python train.py --activation="geglu" --norm_place="pre" --positions="rope" --qk_norm=false --init="uniform" --decay_fraction=0.488 --batch_tokens=131072
MLP neurons of a small language model. Each row is named by its layer, matrix (gate and up: input weights) and neuron, and shows model dimensions 170-265. Each number is 128 + 32 x the weight over its row's rms, rounded and kept within 0 to 255. Numbers have three digits each. A neuron's up and down rows have the sign that makes its largest values positive.
A block is one neuron, or neurons of one layer that tend to fire together. Before each block is what it responds to, as a language model described it from the Wikipedia text at the highest values.

Responds to: Clause-joining conjunctions
L11.gate112:222138122174103123131126119089149140083125109200105108186188123087154174142106251132098204120110058160127141143096137149128119133142122171161128123125122127157128155144136122104080126084167135134173163180090184117112137162157097127151171171104155101152149084151172095092171121101169085207
L11.up112:142118082128124143132090132170148127185108148093135150109133091128108158115109128167160179142152141156133079179105140110117193146121084168115113116132086134178116169157071132136151166127135172084085115150123166134184157122122097122160108125200130112127146163139140117107125150071162173112
L11.gate554:174140144125140101093161136133119147123137087129133150138136091107097191160055151142137081079102091089105145197057097106123099114082110121121192169174107133149153086200142148083102139100190160159112143101191137085085097171087084163134119141145069067094119073176091150148150150065194082134
L11.up554:126154114127105129129120127141172118175144101104114113145172186097095070184128157196124141112171077101092137155090129106101114165123141200170108108164173147115142129157097179068112146120115124125217152112147168135160204174134149189137096091125129149128144135117165114145153081139058125115
L11.gate839:143115124091112095146141084161125106122193085190162130078197093180135192064115125110143158130091129113155185098125050121081096156151099124106131106164115128123122122179104113091106127154090071108176145148192115164108107149115121123106117148143088136077091095125160136053186113158103112097
L11.up839:079151127151129157142109083141120178161139111092127141159094151135131091096125171122141076080117121180095120066172088156150062121095108079136148139151109131165165102148109147144151143133144104129176108123073142054168142095131139139184170149137160141144157125050079082145145189099148095168
L11.gate840:164150096121136105111118176148164192148182184129125113151177068162146094138144181142176141122079115102085158116088150141093156153162134115134162115082156176175172149193102144135144143121149102063101163134143170171128122072118103107162184210176137137094134075136128120171163144096145113100
L11.up840:171122134105185149121144124152158150119099102157120104102108114124131082110152109110119160147128141106115116097133087082140139165123076136177075119115136072144157139110158161144092112140115167114136136100109086064066132135114161174105139138097157163175111073107081104216123163137169073129
L11.gate919:116098075082147084087133131171137114175135116170105121205160142152090107170168153128127086167183170129115148130095094148168134120107199157132179121104199118140120137139110131067144124208114133088129114114119097137143177150109111118155133135147099155107122151118133107120067095179103154129
L11.up919:128109073040129149062150111142078169133134108209118084116156120128140102158180139144130143133165153108105115138133177142163127146134072084135083133088199135091073112129104132128106147110117116160145142150166118069116124158118186147142185210101082128109104169149117142109122121110163172074
L11.gate943:115139163173117119166135105148149122132097093199128172131164122083127110172071188154111112142175117111073082123144090071114112088109149195202142103122108147152145116153134084128103092088129108135131138143111138073120144173120101144142100157132133131098114125161094087143120112114184134177
L11.up943:166097177129149143085185168162105131137178140169133055116166070126054095192155162160046096109107172119194140104096167151123130156085119144162121105144186121102094121156116113079144105146126163190196173109156160150122109151124113104134119148115164128116107129176142111135118129088107092130
L11.gate1024:119118129148141144133118168070156061193129167153125116162156144138160152117179154135135083090109143106187125112074048117111115159142114063164108101122152137079130120176109121092160086141106133024133109098136126134074147133128180122071105124139115111152108154129126061102114128095109127171
L11.up1024:174161130123130117157180091108145118138168076102167124105144113162215143131139132180110125110109153134160186108143139095146151069102137148134141150134160109190105114191136074206134112083125113130167100126132128144093129140105221170153112148115103148129087123144148148138124125113104135136
L11.gate1138:144148078084116155187154096088144079199119124183152135120114100116098133126090174194138109103107113123063148128053081094108100139120102140137125143084138184083196150154117132146091136142155126147162144121115146123115126150130142158091108061118153109173125103124145159129170070127079099135
L11.up1138:177106126109150062143140126169130143136181122149104118158181095137149110112114160162114078143135091135106100192075182060157126149076167159113083095134164184151102143094102136143135125125093184117165142136102167185126110079100168093102105180123157115101157148139142111161117156145220132122

Responds to: Main verb after subject
L7.gate205:126157132161179162110163100129149142048105060120105117153130184092068124096161134112100131171088133095147107108089183150103151117065120125144131146111116084218190149131156164091096167104096160164112112150151096119144080155116082114095112164127072155104109057114040127116174149146150095101
L7.up205:154108144118129062145169140144132105087096145118090105137117114069121151119186075149090188166087179084097192101147163137149137110087097175166073150088113156151164139145145131126107175105122109132111144146144140138080137160099112131151143127129093136079133061193119134059101152126071141143
L7.gate338:140134133140146145134140174139127140094094132199088115122077134103134136059169181074091055132120133123153123090159158179164171107135125081152148126156077139084191143096111134109124050144085114152118086174128142137136101164153125119099135094153099112092119051097070126138152130161167093123
L7.up338:101129131110139131104152146099174128073155129151110095075122159090095141173149176086138119137144122056140107144185156167136160104134207105188115156184079179103139123090146156089120134122111090079075165096155100145179114095107128095115083105119160125121167136111173134104152135144127139094
L7.gate506:158139128067094142138181135157127183060088146154087144116134129100099134067100106071114145127102115149116118085132107128103078169140126129158120065121097123126141089074111147135144167167102136113183153159145102163114135166164119127117140118122076159119175112112135084164145090185135139131
L7.up506:113133151145135158140125150124179113143128139149094165090117096117115168121149130137120080114138141097200092096093123108116151094135091089138126122116124083119144133088124095142125121119170114160191085146136117127072165097184155107156118124133146133135130098118069128164131139131145081101
L7.gate1009:126065137141127187106123163155142125146121175154093089148157125108187145161081123094112135134069060142135181121129114134112160115137090124148134166137161116161182094159100126110098187139123138168130140149100151130167176145081129107169116111118088112141119096046099068113149148161049030116
L7.up1009:182099113094134157077084095101087101101142084156161142154103167210154146128164140118127081150095099123083150019153122168110116109092115091135099176165101141104160152110128122089223082139154100080093125178142143095099108113149119091135133135137093123086138160167129112142083129075126068109

Responds to: Complement-introducing function words
L11.gate163:153160097139144108110095113143106130130155158155174138171143071123101130135127125144048188119134114133111140135153149099119156115109072113069123108144119105106116195162176098095175087198122150110180127142065122121128127139151143120141142131135110143145107165120171165117162147109119123138
L11.up163:078121116116152174069115166133126130106100117145166112074176132086156123186175157162109124105160134134146156184139231074183116166104184098156148101068059088103156166156109131187199115111124151151147045137122158160166143140163134180134136122104065157084154109132133165113082127072098147188
L11.gate172:140105094101158171070095109147222075063087123125149141195149097132158187127146199114114113153129115110139132050155112135165130174101134152195110151142124152160106158163187183189151077156136139163075089122156092091182092160146160143128098142129167097163120112159106163136155096195171139175
L11.up172:119103118166132077152104165105108115124166126066125122126181139116143105129178140103184124143092160042164109125150152144072116115116140116134133134168167134150127142120048104158117153120165099063176184126078136134135146179157135171133130119129115119108183098137096163109169162115131174127
L11.gate196:138115082156133128174184128122116094134088145138062185157077144123145108133126197133147121125125185122107119157155142151075151139163119151148141130201158138149126178188143162148129131132131192091099134104133182070113120182113086148202099099189108102103130157137113148158152148126141134176
L11.up196:191159093098136106125138121090124130053183111158112110093109045174120127081129122119093151147102152138182129102168089131135134078105124102116109172130104115173141089196098110173155134096121137114136069101174140093059145118109141193161149134081186145162122069134149147088147106115145168098
L11.gate392:131105129138146120121155138145122088187132112104165149140153156110134200166134113106143106098126089113118135068187137152148138094159112182177154094122193135184147142184167148144123132107086120115151099146137188158130150192195111198056153087113105187155098109131095113135139096167140146195
L11.up392:137065170129163129169090136154089133117158116078124139174169133059144153092197169119107146150147140109180126092114125130080138102160179142158183091168228123137094132129132129152120133155116117118166171107098164130116109124143118099113139146156068150122169179063130175176112175124132187116
L11.gate636:119082100141124146196103080166148103149110122115143114112162112074153133160194184122143132123077106098097145092166112140139142106162138107150151166128131099159133154198102083149130150160123102082070139152107166110187101160169140180131138106168135150152077120135156184104134119187075099086
L11.up636:147095119084127092123196145140133141112158106142078059182154153060121118180180149063134151114124136123175133160139183155133117130155133137082122175101118180104082113134136095127102185136157131129088195135078105111101112153108172191155117102126198089122116120120137171098151132215155147139
L11.gate879:155154083180103166161128146130136107138186101112141132143166110096185178172128146149080091094153097162106139089111100125161102150176143175162126158132108171124092166186088118153113141121069131157154100122119134103106131184129142113112197117109080117125147117102176144197115131118138112167
L11.up879:126136082159203103126100121105102154114098098126107152167090138152164093178161212132136156090121194135156150118170096112178164114089145100143170102132092133140166155129138148189118146120119159106130130113137049182102086129136068098156204181109209182145146154057157168099052201118167187132
L11.gate904:172135091177126161137180101132213120160111151095108160207117099123122197160147186117053082105162175151100188113136112108118117146088158133142143133140150122195137123126117113107104117140120157188149177123127160099112153129147062168175123126125116120159126128173151131111173146153159144148
L11.up904:158123158121168109155146092129214158132111167157080111163203075133162152174146146122140079127201143200133146169145134125144067141124135162175160141087162127164133129132127126087104183102112154141101155110104124123118118149121142115127199171093136105136131188138170106146127208069174100159
L11.gate905:115107127094158155098145101126120114097137081178119119125154160136138108151139097110083074129090127184063174107142097111140136156102138198116065146119182121137131174188159115128129076130104158155092102130133122132092145113103153156163054133119151136122074128104122121075172068143069112125
L11.up905:134188070133137159139136138100116140136079100077108114113071128068115144165152148142098167093093131151073134092166136136115068135103100151144110064121112123164094151165158096107161083121092141099078109164135126187111127196154124135098133169120100173095136115121151168136083136126096107157

Responds to: Historical year century digits
L7.gate771:067104144163130106098156149111038158118123176136107145131066115216111107130147098115151048095121091097046177095164227110155184121078144104088093165153127125148144136109169144120125157153109118144062133137135210146148111082151144124111084119146093131131107151082152113113110102212128107116
L7.up771:128163110053104159138108179170132129101150173123195161099082154152178086136132169127211144129171052123128162146142153151182117146200141105092128164124138109167155115105151075117166158107099129138113111104097127174129130123143132093086132145104188096121164076110126059054206146131114094117
L7.gate924:130099076139114164094122083176142145112133114109172085116077153164073148141083132079139186093137126129087136133135085138199146142097156120136154136118085154101154118168098131149138079157054152163106102177141104153172139157144118169111103157163120099154104150168130111153147105223129136126
L7.up924:124138145159091122141107129143114073098075113149140120165046138107158122131095155131116188081145117126097068152153118171183147173100139101116103121119133159167135137159131144133126143100096120111154113143155110120151123135176147162131111142119103065204142087170150141132160114145102151123
L7.gate1049:155082138117117121098094123168088143116095087055113169124118110086142081126121130139110073105181123121132159111128187099131137076096151119121104109097136078117158104119124143123082152121051074192142133115145149104142117150139084125104103112191086101114127133143153107073133145112109146098
L7.up1049:138102099148154095203166159107069126103095157042132141115122083100113119137136091132026051090145193101158180125130174142158125079102109093140104141088073103070112087124146137096076178152135126178167109110172137152060117178136123148134155139121138125117109114114163142107109147096118168138
L7.gate1106:138093132069147125082116149095112148112101145084214145166143117140149150128096083120153044166135127118081217109164134086194138125098151078127110114183066103158170118126094106094140155143115111106076105106131135082105161135143103148121155116151110149100125156168170088093158126104057121134
L7.up1106:100091107206117137163130170129165105039075109160076131129171153090127175132173181062102132090162101162169108125164152101145160077121139140119157115120055075124162136136124149092115098105151147158139128132160060053162116079160108086106163162131151097171124127121068152117101149180123144203

Responds to: Prepositions inside institution names
L7.gate72:141184089113097143107142148136118146144169148169092138150102113065127110134162147195078134090109137160123116152094189157156062152103172141105084125066105084144111174131131135174141125186099143138149076218126160162093130134125035166147114140137086143085132079150155175142151123059154122092
L7.up72:178123078101157103038082125084136115147154207183139101115136091070138073131163121138135112101127133164084092158102189116165138111089175145061115124043120077085125178157124203126167152165101114137100105128165186154149108103074075116117105133125183128135114127113116142135082151089128107097
L7.gate163:168176099094075089084151170134130112091173181093195164159106120133118101156138092181131148063087113142061143113121112188138127153093166114119124103092110068139142140180108133148149111164100202158071163100188094129140096042150121142135125081117106127076174129190097131078147080068171068136
L7.up163:135126135157192139106140136039131091149122173143103111182062089174141159126103155159101092137155136172125084089090161107114136104098121166147125108133111129154172149141110137159083090147144080173167086183096129125152113108146108075074072156090147129093135131153189129151127136127066115101
L7.gate315:128136165129143109129122107123155134200154147107101174109110118144124131117069121186115108098170122053153143164142117202145117128129187149118103058106107128172121148114138104134081117114093116105107091112163140101167070119150067153166153122151108142112109075080098151167116095105166109139
L7.up315:173103080085174138125156139115122136117143101087125097106098120053092092163213103126155088118127174101134120133056145170170153141123178095085193167083120086086105118140129081170190114141166118166153118091119110091060109159090157139095114112116110142154112138146129101104076146068140123095
L7.gate479:126115156111083099054170124127190071151112206137075127183120136096183109161101179204139165167094139093090118118104160131134062188154127127152078057119104128160158126155129148098139153170131130129119143115175128140168119073107130124172137147126156103070155103192131117128139111177153083038
L7.up479:117090170147192106092137112143130157139169128156159117082170120155142098134103212110123107110131165210102109138114166122109134101127162100143123121176161142107145113151103056115100071099132161072124067143161116149142189160123155155180111104128142123180136140131138080190118123103090139143

Responds to: Verb-governed prepositions
L9.gate507:173130110144076144147078115125136137119082156185063190074112100142166091106118139188154137127142173125163106146127132137146151175052079188205178136114119128183134123131158115137121083098114093072130101139093124111100145144158065108132126133169106127122157089103153125116111121185168132162
L9.up507:118061106140106157150019141129111118166196065136093142090134162196130146167139136182143103133108086167135107136119139159084118165131110163156150089155136101161144060163133151182109107157174177035076147186154112149140185109141140182137113098137157114141129184132110125183159119111105155090
L9.gate871:149153088112130169123111134135104127104191172147089109169190129084130162151122189135117117149088188123122141189203170129181122163104147135181153162150119116125079128134094171153132154164057144149137138147081121112171080105115071097144162096126145080098187054094182126103149181145146150123
L9.up871:154114165068177156147065102096124152098074117143159109115158160162125133102138179137133127112162149178122168153177171124137175144136055105139149108136101124137113138138196052087126111175124140099130156138138153132111154096162067143119162132160135097134088153130164172094121122082111125194

Responds to: Auxiliary verbs after subjects
L11.gate152:141163100122137109127065129178172124132123126074164148139155145117107132131120166087153132088088101131131203121150061134147200147090141064141144175209113129116127140145141122141133087119147153083091127155074156104145196173123106120116154175102173138104107114114118151085132083142126116099
L11.up152:113164143095166154071113155113149160085093185106131116068140083108175116111160138134119121093066140119150164140145122191126181112109097054052099126084106074135167164173139088097059165167123144119077071078114168074118101115109136115172075146158125139102115108154153133073186102139109139163
L11.gate322:123178160132089099066131158166093125080076101131093137094106105076168164101090149077139147184099118146159151130150127111153087098117169150140095128088134091155138167113143197102087145144129155170104113140065124135134134121131134145166101134122116142141133067165128157108095100160175134110
L11.up322:137118050127148087097148082089101097121105132135104096140161110075150113096144089178081102062176146116157172103149147153212138122145167136153144130127107164057144144171152109106152083122121153137149155169107128128115085167122162127121135149107033163169089105126123137098159089148163054154
L11.gate450:168125122116138128145091160144209111074075151133110089090146080135084167139129157103175133169126100110139122105084110106145101189120123108132151118182100069173176166152109155105102131134081144153129099186116201114142101140080105099128122098155148149113160132130157110076135108195156115098
L11.up450:134099154082096143110132146104173132065132106147079125119073099108080117053109097159126108156065129167184133084145119179167120138131134137097149110088117166159140163093144127117083128158099074190142103136159107131180125082118112145101137151123117158146155147135154114106123116113108139104
L11.gate521:160167063113120175119102118132137106137105131064145205142165124147135150150105164135144120106108083169176165099127077130151187140114089133123134154146095096147118126137091082160144092164090101197145151103133093125129147107158102164134146096149163104092136129155156140129147071122128042112
L11.up521:117166102096129133138109091115090107127109100026185195129102170187152076178128128113106161093131108145096155128158142102094176132137128162091144171089081109126131097122143134106116123122086091131140103115141102103149153097139112114116121075142203057140127124153203161139136087106109140087
L11.gate559:073135129163096088074128168141089110094140145120071082177102088155168093079109145165147108191123140167087124118160142084151143161115155117118105108175165124156142170144128116123115095123135124139071131112135109148117110118101149111139093121180126122104060111136100138138121095158095168147
L11.up559:133140138136185089106132175171037111120121128164106142085241074137125102109180137151137134106081138197126141130105166162133170102158134123104044158132125160164145113107100084090122075087119180117090134140104098139155128165077189106120058159127120158085046141113156122128099124110100122118
L11.gate722:148143142148097096074084080200105113108090117111104129136163151091129122107133124113124132126135085137101163075134163039109175204132129110174138078121159086189116080152107150065101133102082128136179121167130141183138119218150139107158175145161098142117089108193189171101084075147115146128
L11.up722:164128088140154149131096146171121154114082112217166083116109134127147074123116084114156122124142140091133141085174130157178126164152104128125095111141127048107108099163137127109092110133110151188131149153082102124197157122193141122139038095144153087131140102149178155140162125149165128083
L11.gate825:182178105181125154133109118155132127122143038146110136137085090089163100154146170173136105131114142181108122127182113092117152182079139142157159140166116170132177168094111128135124105095104120151100074142081125176151114085150073048105132062148183156131188138148185133114168173168172170186
L11.up825:129175166109131146146133114138088148091138098143080141113101134099127116087116096134118088144107145161149081103155113156115155130168117154133145182150149189124102149100108150142159144086102151106141108105118171115117160103123128075123140094111180152162174120131161167117190127197170173182
L11.gate1108:155158091168147138078053084121165066052118145124182098128106127102144138164096139168089124103099113118105196157145121103112127120145186058092123121179096058166077181190139150102114075174157154136107122143118117148120154123107136154176125095145083091102122094168129127181091117121133079112
L11.up1108:088145160116103070084160106144095123096110213113178103177150119102139055102138166095168177110129126128144124110171129124140120115125108156128158091111154174052139133150121134142192147115147145103102080155180144171120108146127161111079152127158151140135089176132165150089155123186147149107

Responds to: Clause and predicate continuations
L7.gate402:124121057112141149150107132109127080119077092150117152112084086185138134150110135107094144125126135192091108153123166085102112152084120138127148174108153079131137246167151090087103166125128157126084092156121140120149129100161085139149122112137117121112120077139198074176155124131131111117
L7.up402:124141125148151157115152127116190148130088085095169074110113130154151128159089094055119129191111162142148106126142112062112109106117079101163198095087161124130134122118083072123175167122084066182118116053153055163170104194180149093099175070109115161104059104236084097084113137081148128151
L7.gate546:123087132206145177133143063103079212143061108095169170191142132070147066167086217111114070140157074091142184082110129088082111108083203190101136114127106072174095084104118132105105105161156120143085160183114088147151159099176129120097167114156152121124079125091075182157094091117099097106
L7.up546:139072162153138139130112087161125125150096156156110127043151136114137105135126150137141108179139116100164120156121078110095124153157101120152166133176135142095131167149131060084151082122180099137101063166162213101139111099141159082102159110120106199076145098131102115137113131152102159122
L7.gate700:126087093195093161133108070157158144144070110122159174168106087148148153124089135110138170060138038123145163076178164107068135108117108192134096125118126065158175185150100154107063131141126128131096149150104136096092159151147172090065143108173099108112086117145099120145121124133139128159
L7.up700:147118160174127081124162099063166182145081126139087144086165144134095109187170139133160133187117138100121146143082101093137114200121149146143181070139128119141073098079108192146114111100122141137096227123156143092160122061104176124113109160120112156156137132185141124160119164116196121093
L7.gate1127:178089103175098094149110070110153066122090111128159142086166114112087115130092151085110210175140091103061152097139162063098117156052159156147110140120113111165150057153083115112118149112137098159090119175070160120149091101148107142097069152190115185077082105122117147106174102111150130132
L7.up1127:082119165171129096150182121123190080101138136150173145139138096122152059112161125179117195157123102154125141089122114146116125148136164118157111085174093183133145133143090146095140141121127046114080142201137190147146132139105119118109150119121070133098170182139093161104116113163164135153

Responds to: Year century digits
L11.gate68:129107132141057094140214109102139095168124166110113128096121140115094215112115190200126130156126118066115075124135127087170133182090117126161082129178098121088215140164098120147112134040133135129070095142192129199150119143117175141126125115132135129115151220169189164081149167140163050160
L11.up68:103157137108095132120149109156140109162060166056153153110133112097108110150123127130126121107208096097155152092169131098099055142080122142138173137138121127134144131170156132109183174165110181087173125114107146132083179138119120108105105130170174054119101090143075118113170144113143161118
L11.gate98:103124112099134173144144072170157117165146106101043120165115129097168187128134151168152119105116087104115149123079149022100146150071131186173145074170158076115170166147083147137089143175095108131092125102091116183132096155118115185107159061177068068092129186149123136082128187138109196174
L11.up98:110079163137199083096122134114087112153127080094146106128098149168112104100155103169161061128136143120132131156100137117165176187096146124062100083086111171169148136106155083127115089141096148116081117145144192116102147115138179120123064144116140154131069169155094095161068108136037149139
L11.gate387:126168121095094096098127128138169174075169178122094162074107112110123130167160150159099098139153126142119136073090105086139130156180135120173139124135200105151154127149142123146124135122135112165104121163123151159103129136111109096106193132145165073160141139150081128087113126139196125236
L11.up387:137129134085163091074176133151128111105145114079117125112138151125142164164118119167111116180144126153116149125164212074112113047060168095174180141103158060143125118127110078158091147127154145176145181088156087090159090145134146109086087071183156116093153159133113075050074165089155124093
L11.gate391:101133123180137112118154145072160102140112117118126127127121153148125107132101127138100156152168158031101077095114166101152053171119118166106112104177124079122190121162149055085108097097139145199084114132106108154096116149119116112161061166122118147167122113121071067171132090110120114084
L11.up391:126092114162126119116118127132126081184091063080146124076122160125133121179067186113129162131168098090099091106138180195117059128141152145138143161134132075090152132187144106142136167140175173177153181179123137192122150084139093130102127071120062074112155114106161091138155133117095153081
L11.gate394:108065097126121194057165120144111194110088126157136108077114110097120046143138085205115124129104123132121142125076197141081154102111124095115113106113143055159123134156114151162147125099127136138103086130133219130137180191180124081114156100148050089167127097173131132114114160133154098161
L11.up394:091082125173100166160080170181113124155108116146112085118129122096081159137128121064105083130150158140132102098118108116161151134133110119144127101118162037100121082158117170123104059102147177163154155064108076169088135123118149159183147173141213135094096119174115104112141074132108088110
L11.gate616:122144088107069169108097090160070100140080074089122133050102153156127128103098158112106121128148150078094187093130154138117168159159137138090102075168129124135148107145093126152116089141066138108139100155136218092121140125135132154126136124112129069167164116156079104149088120155111152129
L11.up616:136141070159122142124123112076088112118160081118128132101110122119112067132201139151121111095172124149108154144134110127141133128095182129138105106106142121127088149140092120147187101142115120124074168123142134127144146163070121171149140132175072112091176189221082115105169159043165173145
L11.gate814:085195106077110140145150109122134131136060144101094116102159155084083149156142031103055042101054107139186171105153081147157101149114057053128134161131122097111136083130093076029124126184089113128096133109152130128071135128178139162111107099166113139158176119148111146133154119124117129138
L11.up814:163112133166128139096130099143139145085152128131149131109107103056183122106074138174159133096132169150055137142111131156145187089152131064214196061158189109075147167139122177169172162115135175132085129153144203116093182126119135133119178177119166067143118113099135089123146100152176096160
L11.gate955:150094115152182106109117098174147084139126145098126165116114128094080109154098107152143085094160086091096174169133168105087123110097114130155118115127145172127152161152054058165101085098152152119112089162106160168192125125150119133076133097170096083150059095153101148076087192134134153142
L11.up955:111197126160130118141086101094117092128137109075111151115093113085133122124101200107135102117131136018050150136170115129126168146093103125157142141119134164106101185151059144139121116101183166097134082133127189143128141090185147175175113143146087155095065082140119164069127151191153092143